{"d_model": 192, "head_dim": 64, "activation": "tanh_gelu", "norm": "layernorm", "qk_norm": true, "attn_scale": 0.137, "parallel_block": false, "init": "normal", "init_std_qkv": 0.0966, "init_std_o": 0.0228, "init_std_up": 0.0966, "optimizer": "muon_variant", "lr_head": 0.00622, "grad_clip": 0.5}
MLP neurons of a small language model. Each row is named by its layer, matrix (up: input weights; down: output weights) and neuron, and shows model dimensions 16-143. Each number is 128 + 32 x the weight over its row's rms, rounded and kept within 0 to 255. Numbers have three digits each.
After each neuron's rows, "fires after" lists the tokens most often just before its 100 highest values on Wikipedia text that the model never trained on.

L2.up527:149164146127173122148133111127100137099106107095080124170188084157074118173078177082156071120143179092092167107196172145165118117088065168126141106147155104156069064121167125125147112150101095095102185123110113076140075167156144179097139105155138135090184094150137078160166065099121075167084183131172151158189161125107129069146124062150084157101106172145096125082132177154133121152105
L2.down527:130132160133142101122047135098064105087130164169171062162044143114148129132124143137157159138120075145132135107121127123099141122165183098146126120103190167086154142152128110121077131167148091128166159103120108115114130119104106127191182164134181131069103174116085184067083107107140153141159111130183140118056114146139097097104162149137086113158148129145128097065093113140088126066097
fires after: "9", "0", "1", "8"

L4.up501:124155151097009148179105147130061112075091122122141132049095135146166102126163081134138080061107134151067109116134161115125113070137105095134162154128100147120152170066103104087124107148121151090114119170092102135182115156117082136113113169120114155074157153148173055074076116126157160118118129082129126126148120191146148139148111134100156149118081149063099201086123131146137137108071
L4.down501:149165127141150135109153105104140167121135134093182140150218190155145182150102190109186159088026192083147094115116144079126142075166150136124103123113153132081105063148148139118139129205101138103183145118171153092092167142096132058099098131135121100133175051175056079179103089090098155119145143150134163136109105123108108169092102128132107161127168136155191066104148083116131151149110
fires after: "9", "0", "1", " E"

L4.up429:148118145104163123185151096135157141082102136069138124148089150118083093153180086132162125108161116120164137106144100151130121083081129124135131081150159095167204182146181166124157118138124163140136154159124121118132124180123129195167099073063123053095102135134140072114138133150128187135139119134143129167082166199129134085112137089128160114131158105056136121095195144092120135131166
L4.down429:145185123128155052125096131100058126098188080181122162103142139171105160175145120126194081130115158083132109130102172135145088076000152168139122201118124120150147130091150166114167069093161125144129098106120136152147142158152188107160115167134184177089154141152149145145121145018136166118113136136159136099090165064130129127167146153113115117133133115102156148135096153099151110161115
fires after: "0", "5", "7", "8", "3", "4"

L2.up358:107123126108065043164173161103132135115169131096151113109172075134154147131129125125156085160104080112186148072116132125150152157148144083108122155175107168160117138159093116119110100102080058100077116074181117080152105127089185163080108092166146128154158109092146135153120143217128143127115189207126125071156083094197125119167083113187120124111133100111140084100124083157129164144085
L2.down358:128119194179169182079150144183109136147112146131088150165157132131117103154153163095118165080125068136136074099089140098127131060126067189171113158128129145146137107183108099147144041144109148141103109195117160210126183149146159096154113109098103107111072096131169168113081108046087120108135101140184124123120094150127187122114120113140100083089130145213179095090079118069113085174101
fires after: " ", " \"", "s"

L4.up424:129108141118092126143110122127114123097148161094147106084109093103098116174122113176139139187109127163064101106141167090085154147101157150160179104136063124107126156159095101097156122090106144134137126087144101084153129145174132113161171110170066148102167136104159066116111132067131152087091155109157125093192148108172126122157157154103180132102126096033159184100150107140180137111115
L4.down424:149082133201128135122113101120133110085097140041139098081151121162155142135089171132111109089141062152161150085126039123150135104127103133104151114108108177125128170100096142113189178116075122126154111163132135167123178171110086131146126101133170072150119109121093099096151141164130117152131167104153165156118161134110057203170172125114070087143112088184131098152095126111109146129120
fires after: "1", "9", "2", "3", " ", "7"

L2.up200:098125138145030142099152113124107070143155080089140154174180157109162128139100139151087171142074152149174071135133106110132151195070151141166131146222099058098141117170103131087159081167122096126078130146156200146168120111130166149121160159137113078130129116099125148163090144105122129137118089127123111118152134054081070098153168134137141114090135155153138045109149119126078184120088
L2.down200:087071095160146066130064100068149142120138176130142121171133095136105122081131130146135101125161148109106161105128095130209105109149073147108116117112115139142090142123161163125051160131165172179199171222159123144118177137153055119103149082160127109169068140119154122148090167141132169135122142185159122187168117088116144132056121130102125120150109179099100204097136079137188189139167
fires after: " ", " |", " a", " and"

L4.up53:154186135098103095121059164164142144143146091149146147111086120163170096122085097093152148203170064176129135067156142043104120195121122086140147132155163100081129090122106156164127196154114091090113141024088164132162078167124105152129132114160126167084146110106130154095127130142140179189043141134143120132068149169110112126089131092152084161152087171080101088101151101120128176130162
L4.down53:131123118106152144134084151120110159084137159145148078140126134091085127060156192113175093187102104128201150124130152164180111156097093073171109142119158124081181165145141135113132152131142154121141130091147155122087100107083158096116093136136175106156119117161075239159097080110125119154171123069112094109104155152103126185098128217171055097141100136168137175120129151142133108120075
fires after: "2", "1", "3", "5", "0", "6"

L4.up160:116144132130194097159139134110100142088104098153135150140096145059095173154099119195124107124135100095142153126142109086117097123105130123130084137112153144142138176129106133090111093072137098118124195072103150114157125143163146137142154075115142124112167167169124150121177165200175130178112176126099141152198106170118176098066062089170146142161148141132136123092147109108101178073112
L4.down160:116116125138084096132059146101081124097172080129136103141157131121184125125124097098136106126143102138169169156106136162084142136151124091130086118128078125131141118158146090139081100093128101087127091133131167124133135091060146104157150192091115163161090141070100217183120139079124140126209091090109127172116137142149115178088127139100116097141138104193146130099125151123112124162128
fires after: "1", "9", "3", "7"

L4.up16:118154098098053071189173142107100135163104068091093132052202095099081153068159104110146133191135091148154122120151124105089146158127185145109107137174123134172178084172137171146094147164122136140115069149156111113121130143122125073141139162112140144123137086098078148087152164096120159131146169162127140066126077153129108112094119071087114100153129132114146112175174146152102155160097
L4.down16:142104148096097151112155165148129110113091124160139147160143120091158159106152111101073128107165099100124134150148125062088077125152149143151220131083130157115101107129111119153120127149105145117080061111098188116108092167131131075159118153118106117104106120104160099156050161156141175148141098192159123090159077130169116122082126140177126128134120121125161189138101112101117094153122
fires after: " ", "s", " b"

L2.up585:130175124106077155140192132134131188146119118106065092110173148150131153169135152150082083214115146139118109182167164139112163104112139160126098122100101091136116123123134115111147086192097095126133093086150105120129203124128117150106154117089117184141155162137237107136094144163144105111138147188165155095105102090155095107147098096121152100063133096071171080086144092092164130090102
L2.down585:165147134179146119127134082140068143134094085134139157202107077116116110114136067090160112099183110112114126099102135146150153113092065108111117160090147184110128191152132151122082164090144151135192116153166161150078115091162114114134132087149103092141143103156095159138102127109130162186084123183130082130093098099159203135110125102092108158077071120117078117127167082139141086197200
fires after: " |", " ", "\n", ";"